Weights of a small GPT-style language model, trained from scratch on English Wikipedia: 4 heads of 128 (2 for keys and values).
MLP neurons of a small language model. Each row is named by its layer, matrix (gate and up: input weights) and neuron, and shows model dimensions 272-399. Each number is 200 + 20 x the weight over its row's rms, rounded and kept within 0 to 999. A neuron's up and down rows have the sign that makes its largest values positive.
Before each neuron's rows, "fires on" lists the tokens most often at its 100 highest values on Wikipedia text that the model never trained on. A number after a token or word is its count.

fires on: " as" 33, " like" 9, " UTC" 6, "ong" 6, " were" 6, ":" 4
L2.gate746,176,199,194,209,171,192,186,222,183,193,187,187,209,180,214,213,208,184,188,225,198,191,209,236,211,198,207,224,206,201,191,223,186,185,204,245,151,203,199,207,189,206,229,193,233,179,184,199,193,198,161,204,189,170,206,186,211,251,225,181,203,207,183,192,224,203,169,221,216,204,192,233,207,217,218,208,225,204,188,204,214,201,240,149,228,245,238,197,229,184,214,192,237,194,206,233,195,215,183,229,176,195,199,176,206,228,204,230,156,206,209,197,177,192,198,190,199,212,197,200,223,203,205,198,202,176,185,182
L2.up746,196,187,200,184,217,202,208,197,216,196,178,181,220,185,193,210,189,227,205,228,215,209,185,181,168,200,194,206,228,144,183,167,211,233,207,210,174,196,168,212,196,189,190,208,192,214,199,192,195,222,212,197,191,220,174,193,233,197,200,207,174,231,185,202,187,193,215,228,205,143,190,191,190,168,206,228,175,202,161,186,227,195,213,197,188,195,202,206,212,222,222,194,192,211,176,209,217,183,197,198,220,172,187,179,164,159,224,210,213,183,213,162,198,197,182,190,224,180,215,184,179,184,205,171,219,181,206,181

fires on: " de" 15, "'" 11, " d" 8, " et" 7, " du" 6, " La" 5
L2.gate728,186,196,228,207,172,207,187,198,176,196,214,192,191,202,200,218,188,220,232,203,220,218,192,207,204,182,219,179,198,203,187,231,198,213,208,209,205,209,228,189,175,200,191,211,169,195,228,196,203,208,219,188,189,198,183,209,208,211,185,182,176,225,169,197,215,205,208,179,176,225,167,202,201,204,179,230,169,210,188,212,276,186,192,159,222,211,213,201,228,219,228,193,230,203,192,183,204,224,184,232,164,199,227,189,241,186,197,228,190,191,202,192,196,198,214,200,221,203,181,204,189,191,222,207,196,218,226,183
L2.up728,196,239,185,180,217,202,215,189,231,178,192,210,201,208,195,212,201,194,232,186,210,219,218,191,209,208,227,206,214,197,213,222,227,192,209,209,186,166,181,204,196,206,208,198,202,190,237,189,192,196,172,188,187,198,188,216,195,203,193,223,212,156,199,208,243,195,227,171,211,203,174,223,204,202,199,194,218,198,217,226,194,208,217,186,183,225,213,192,222,244,173,242,227,231,183,190,190,194,259,179,172,189,212,214,197,216,192,192,166,189,184,212,207,174,215,205,188,212,194,180,183,220,216,194,201,202,209,220

fires on: ".\n\n" 43, "===" 19, " |\n\n" 16, "==" 4
L2.gate705,159,204,178,199,220,171,178,196,222,206,194,205,231,216,180,208,198,242,205,208,203,215,210,206,213,191,184,190,174,216,200,180,201,172,194,223,172,200,186,192,178,202,198,221,187,199,217,203,185,208,196,206,204,220,170,176,190,212,205,207,204,189,154,192,211,179,229,210,192,229,214,154,181,200,215,216,204,217,207,218,203,195,206,192,201,206,229,176,229,191,272,211,172,224,189,195,251,191,218,223,211,222,192,151,229,212,182,198,193,225,221,195,163,204,230,207,195,192,193,174,188,191,241,243,202,175,194,189
L2.up705,200,218,191,185,218,220,195,177,184,202,203,201,204,214,186,193,206,201,225,210,184,181,189,218,165,240,196,189,151,227,214,177,196,228,196,190,208,176,150,224,198,203,204,206,199,203,184,217,197,218,211,197,184,206,199,175,209,185,196,221,199,223,211,179,182,206,180,238,212,208,190,170,162,232,198,215,188,231,187,177,189,238,184,216,185,200,188,184,185,209,202,203,168,208,222,178,214,216,214,183,168,193,213,171,170,191,171,200,216,213,218,180,182,196,230,185,195,193,188,167,176,220,236,225,194,209,206,198

fires on: ":" 27, " :" 11, " ===\n" 10, "===\n" 8, "==\n" 6, "w" 6
L3.gate114,174,226,206,242,201,233,223,191,214,205,185,195,204,163,226,226,198,239,178,173,200,215,210,188,169,213,202,224,208,167,196,203,207,184,200,203,199,191,174,182,222,231,224,217,183,199,190,198,171,207,206,201,198,203,204,223,190,205,226,220,205,205,167,190,186,189,174,182,187,230,213,232,228,178,204,186,189,189,181,199,228,203,216,151,200,184,179,182,219,195,226,217,152,181,202,162,202,205,218,204,196,197,188,180,182,204,190,213,195,193,216,186,188,196,225,204,221,199,194,202,184,213,197,199,231,203,213,204
L3.up114,190,235,232,182,196,236,206,185,202,200,206,192,178,212,162,198,200,250,192,194,209,221,169,197,198,193,216,178,220,166,154,192,202,201,229,181,207,216,183,218,170,224,180,194,194,209,199,212,190,241,245,178,200,195,169,210,208,232,236,207,211,192,176,178,189,220,198,196,205,169,224,183,231,203,187,228,219,217,216,192,224,207,180,223,224,180,228,203,239,181,213,208,168,151,177,189,141,203,206,171,220,181,216,201,204,207,213,205,221,220,193,216,216,199,246,186,226,206,213,201,228,222,199,208,203,168,178,214

fires on: " as" 42, " called" 10, "0" 7, "o" 6, " like" 4, " of" 4
L4.gate1,188,165,230,207,191,184,191,213,207,207,187,200,176,174,194,216,176,226,216,203,176,220,172,213,221,250,218,189,229,218,187,184,208,203,236,185,219,210,216,192,193,206,216,186,204,214,218,193,249,248,207,218,206,219,191,214,221,207,198,172,187,231,183,201,150,197,166,212,208,218,189,198,217,207,209,226,231,201,207,211,234,224,229,186,182,194,162,203,237,168,202,220,244,247,221,217,220,184,189,192,198,203,177,209,224,210,223,212,161,175,223,202,223,202,207,206,207,209,190,203,212,200,176,198,215,203,227,172
L4.up1,174,189,225,163,211,227,212,198,215,177,221,208,229,192,222,207,196,215,188,220,208,195,203,181,200,212,196,225,192,182,200,210,201,211,178,185,193,234,178,225,211,232,165,216,195,236,200,182,181,204,188,179,202,189,200,205,211,166,191,232,199,199,193,196,201,164,216,207,205,203,226,221,211,223,189,214,186,213,193,196,197,187,182,210,175,194,250,187,223,219,222,204,160,201,171,190,157,203,170,203,207,179,198,192,159,175,206,185,163,228,206,208,230,179,198,189,230,169,221,183,194,210,181,197,202,178,188,221

fires on: "." 43, " " 23, "," 17, " of" 5, "0" 4
L4.gate585,179,177,181,172,202,195,250,211,206,155,197,177,199,182,210,230,200,153,218,218,217,219,210,195,238,204,210,192,215,199,209,151,188,170,222,214,186,173,190,205,207,210,205,200,183,206,225,186,162,181,185,211,194,189,169,175,197,219,199,225,191,181,192,176,207,182,163,194,205,222,203,240,216,218,176,191,203,203,176,190,210,198,197,203,194,185,191,214,241,177,155,246,154,173,228,218,172,223,195,197,219,167,206,212,189,235,212,203,170,194,206,204,157,213,220,205,175,197,214,197,226,181,202,211,221,212,159,193
L4.up585,219,180,174,199,171,235,223,229,164,223,250,186,178,184,194,205,210,222,196,211,187,214,210,201,205,204,223,232,210,228,177,196,169,188,182,230,193,191,195,207,199,220,167,227,198,203,224,178,185,192,188,197,225,202,190,185,212,190,164,209,220,186,222,210,228,180,192,178,207,190,191,227,201,208,184,208,190,191,165,221,156,164,233,202,204,196,205,213,202,158,237,194,198,162,196,189,190,200,189,245,151,172,201,216,224,226,200,140,227,227,209,201,206,192,215,201,178,200,211,155,230,227,187,209,207,229,196,147

fires on: " S" 13, " m" 13, "S" 12, "s" 7, "M" 5, " " 4
L3.gate28,184,230,176,226,205,204,204,199,197,199,218,194,203,206,190,204,203,207,225,178,173,232,203,187,246,209,212,215,185,191,209,214,198,234,257,217,193,223,202,196,211,197,187,257,210,168,187,196,190,210,186,195,196,202,187,187,185,208,211,211,179,174,210,194,188,199,203,208,193,183,205,210,183,214,215,183,195,201,197,202,201,175,252,207,193,189,233,196,217,223,157,179,221,167,185,236,216,194,184,188,211,176,202,170,202,152,200,190,180,206,208,206,224,180,213,191,202,200,205,215,199,199,170,204,211,203,228,182
L3.up28,152,199,193,203,179,231,201,204,209,237,233,184,217,207,220,207,204,229,208,220,191,177,221,168,215,184,203,182,179,207,191,199,208,207,193,205,214,210,171,201,214,189,192,186,192,201,257,236,185,224,238,227,192,199,197,186,201,189,227,190,208,197,224,186,212,164,170,188,190,200,217,227,213,193,228,220,210,199,204,222,190,181,212,194,210,204,213,217,236,188,184,237,226,199,208,209,193,177,200,203,196,224,244,172,196,157,169,182,178,186,187,207,213,177,179,193,196,188,201,179,263,194,210,198,201,223,187,205

fires on: "0" 24, " out" 19, " on" 14, "b" 8, "3" 5
L4.gate191,193,224,212,227,186,215,199,209,204,217,187,184,214,191,204,217,209,151,225,211,211,177,195,168,220,176,229,171,186,187,198,221,208,191,216,227,228,154,206,177,213,194,181,196,196,187,229,199,162,215,202,201,203,224,217,187,193,168,231,196,193,226,189,198,213,213,186,203,218,185,216,213,224,205,188,215,183,180,193,227,207,207,179,151,203,199,196,178,226,236,191,210,195,199,182,187,240,192,187,227,202,172,187,224,241,193,217,186,183,187,176,202,205,214,176,191,197,174,217,171,214,238,206,180,211,210,197,215
L4.up191,179,203,188,227,231,225,191,157,233,170,199,162,224,216,222,196,188,188,184,159,193,191,198,200,170,194,188,205,192,172,251,187,181,193,164,247,196,186,204,196,195,166,201,198,195,183,230,169,210,222,225,206,199,195,197,209,174,242,219,152,213,178,190,201,230,254,212,229,212,193,191,192,197,190,206,235,198,209,209,165,210,207,217,170,189,192,175,205,211,219,172,179,171,193,198,170,218,201,201,240,183,243,162,155,194,193,214,186,217,175,205,167,189,186,238,193,219,200,210,187,190,168,198,203,199,207,213,195

fires on: "===" 25, " |\n" 16, "\n\n" 8, "\n" 7, " |\n\n" 5, " Event" 4
L2.gate969,139,213,203,232,194,210,201,215,231,193,169,193,223,209,182,213,199,190,212,193,208,217,232,218,211,183,192,193,188,236,179,221,209,173,171,202,153,215,192,205,164,196,219,242,191,185,222,200,203,196,225,200,198,237,159,203,172,190,226,206,188,212,143,197,212,167,228,209,195,215,203,166,162,189,231,197,189,215,205,210,179,193,185,228,197,193,225,192,252,219,252,197,209,191,183,198,230,179,195,224,206,207,235,140,205,191,189,180,153,200,237,193,196,184,242,161,205,215,198,172,205,174,213,221,194,183,219,180
L2.up969,198,247,198,222,223,193,180,199,178,213,207,206,266,180,206,195,197,188,205,210,203,185,196,199,140,232,218,212,184,205,195,207,186,221,183,183,158,206,194,202,220,214,219,187,211,191,196,247,232,217,228,210,195,231,199,214,202,192,239,196,219,240,199,184,195,232,190,215,217,176,232,148,210,173,229,211,174,247,197,190,163,205,206,170,219,189,198,176,183,211,214,193,187,196,202,153,218,197,205,155,204,207,206,208,143,206,166,197,198,199,233,204,206,194,196,186,220,174,178,198,186,238,242,212,191,185,206,234

fires on: " " 75, "ing" 4
L3.gate284,143,175,206,201,200,247,193,218,204,192,181,194,197,230,176,212,177,202,212,225,201,205,214,183,211,181,216,202,205,230,205,194,168,192,212,200,161,192,194,208,180,207,218,261,215,193,230,193,203,187,189,216,188,194,193,205,198,216,207,229,184,221,200,207,230,186,209,224,218,175,212,195,216,228,181,250,194,224,202,202,165,214,234,191,178,184,223,216,262,195,174,197,238,197,217,212,222,206,225,186,202,195,200,189,186,179,191,169,162,202,208,170,178,205,174,195,186,221,198,203,224,224,229,206,215,208,190,209
L3.up284,163,201,198,173,209,202,196,167,233,183,195,207,189,226,159,199,220,187,199,214,183,191,233,180,227,212,158,165,209,215,215,178,188,209,208,246,170,211,198,166,210,193,206,219,179,191,182,201,202,154,180,183,194,193,212,212,232,225,194,198,205,167,187,216,175,182,209,182,209,201,203,223,201,177,198,204,190,211,210,205,191,195,217,215,211,165,186,202,228,188,212,197,238,221,180,221,174,194,196,198,244,203,224,229,227,205,193,196,191,170,181,213,227,175,209,185,182,226,201,163,190,212,146,171,194,238,187,166

fires on: " that" 16, "ing" 8, "y" 8, " a" 8, " have" 6, "o" 5
L3.gate351,160,168,220,190,181,209,197,206,188,199,200,187,199,216,201,205,190,225,196,202,209,180,192,203,207,199,184,189,201,210,220,205,222,200,196,238,208,201,181,207,180,230,178,230,214,205,194,190,144,201,241,202,211,195,194,164,171,197,222,205,193,188,225,218,224,216,209,186,212,235,236,209,217,241,233,227,175,211,237,216,195,209,225,166,197,207,201,210,212,172,255,222,222,198,209,209,195,196,205,228,193,209,212,189,168,179,193,185,214,197,196,178,204,226,171,225,189,225,222,190,222,181,188,186,203,235,206,206
L3.up351,217,172,207,224,205,181,210,222,203,246,179,233,210,184,229,207,195,213,171,213,190,181,211,192,234,202,216,183,191,204,203,195,212,162,218,229,165,203,208,218,179,226,219,219,190,206,201,188,203,164,218,187,209,172,236,220,172,149,206,215,190,178,199,214,193,182,205,180,222,196,173,218,174,178,178,236,180,183,206,202,175,190,209,216,184,195,223,209,233,181,194,207,192,226,220,200,205,227,214,199,205,244,200,179,192,215,206,201,190,178,221,184,198,185,211,207,186,169,218,185,194,205,174,166,208,216,195,192

fires on: " " 57, "." 10, "?" 7, "p" 6, "z" 4
L4.gate404,207,176,167,196,230,228,199,224,229,210,192,187,198,249,183,217,188,199,174,229,183,213,196,187,201,220,198,217,188,198,216,205,181,173,212,217,208,200,171,209,195,193,174,226,179,222,231,188,216,148,271,185,204,198,195,204,200,170,200,232,215,213,191,203,208,143,226,202,182,203,201,196,221,210,203,172,161,157,196,189,220,189,211,240,157,185,208,185,234,204,203,211,166,199,169,175,189,215,230,211,202,198,199,214,222,166,192,178,225,181,227,232,209,180,210,192,173,180,208,181,236,198,212,211,215,190,205,169
L4.up404,206,205,212,189,225,197,216,188,170,224,214,204,164,205,198,205,215,154,200,195,224,202,192,206,228,193,204,187,164,199,202,188,179,169,193,247,213,174,190,218,194,210,230,224,176,226,247,149,193,180,241,180,198,183,180,187,240,192,241,223,205,178,202,205,186,177,199,193,229,205,214,197,184,203,190,200,226,218,233,162,188,228,227,190,188,232,193,194,198,247,223,188,197,206,200,184,172,203,207,174,231,188,211,179,231,202,214,200,200,182,200,173,183,189,187,174,197,237,204,191,220,192,196,212,212,214,184,171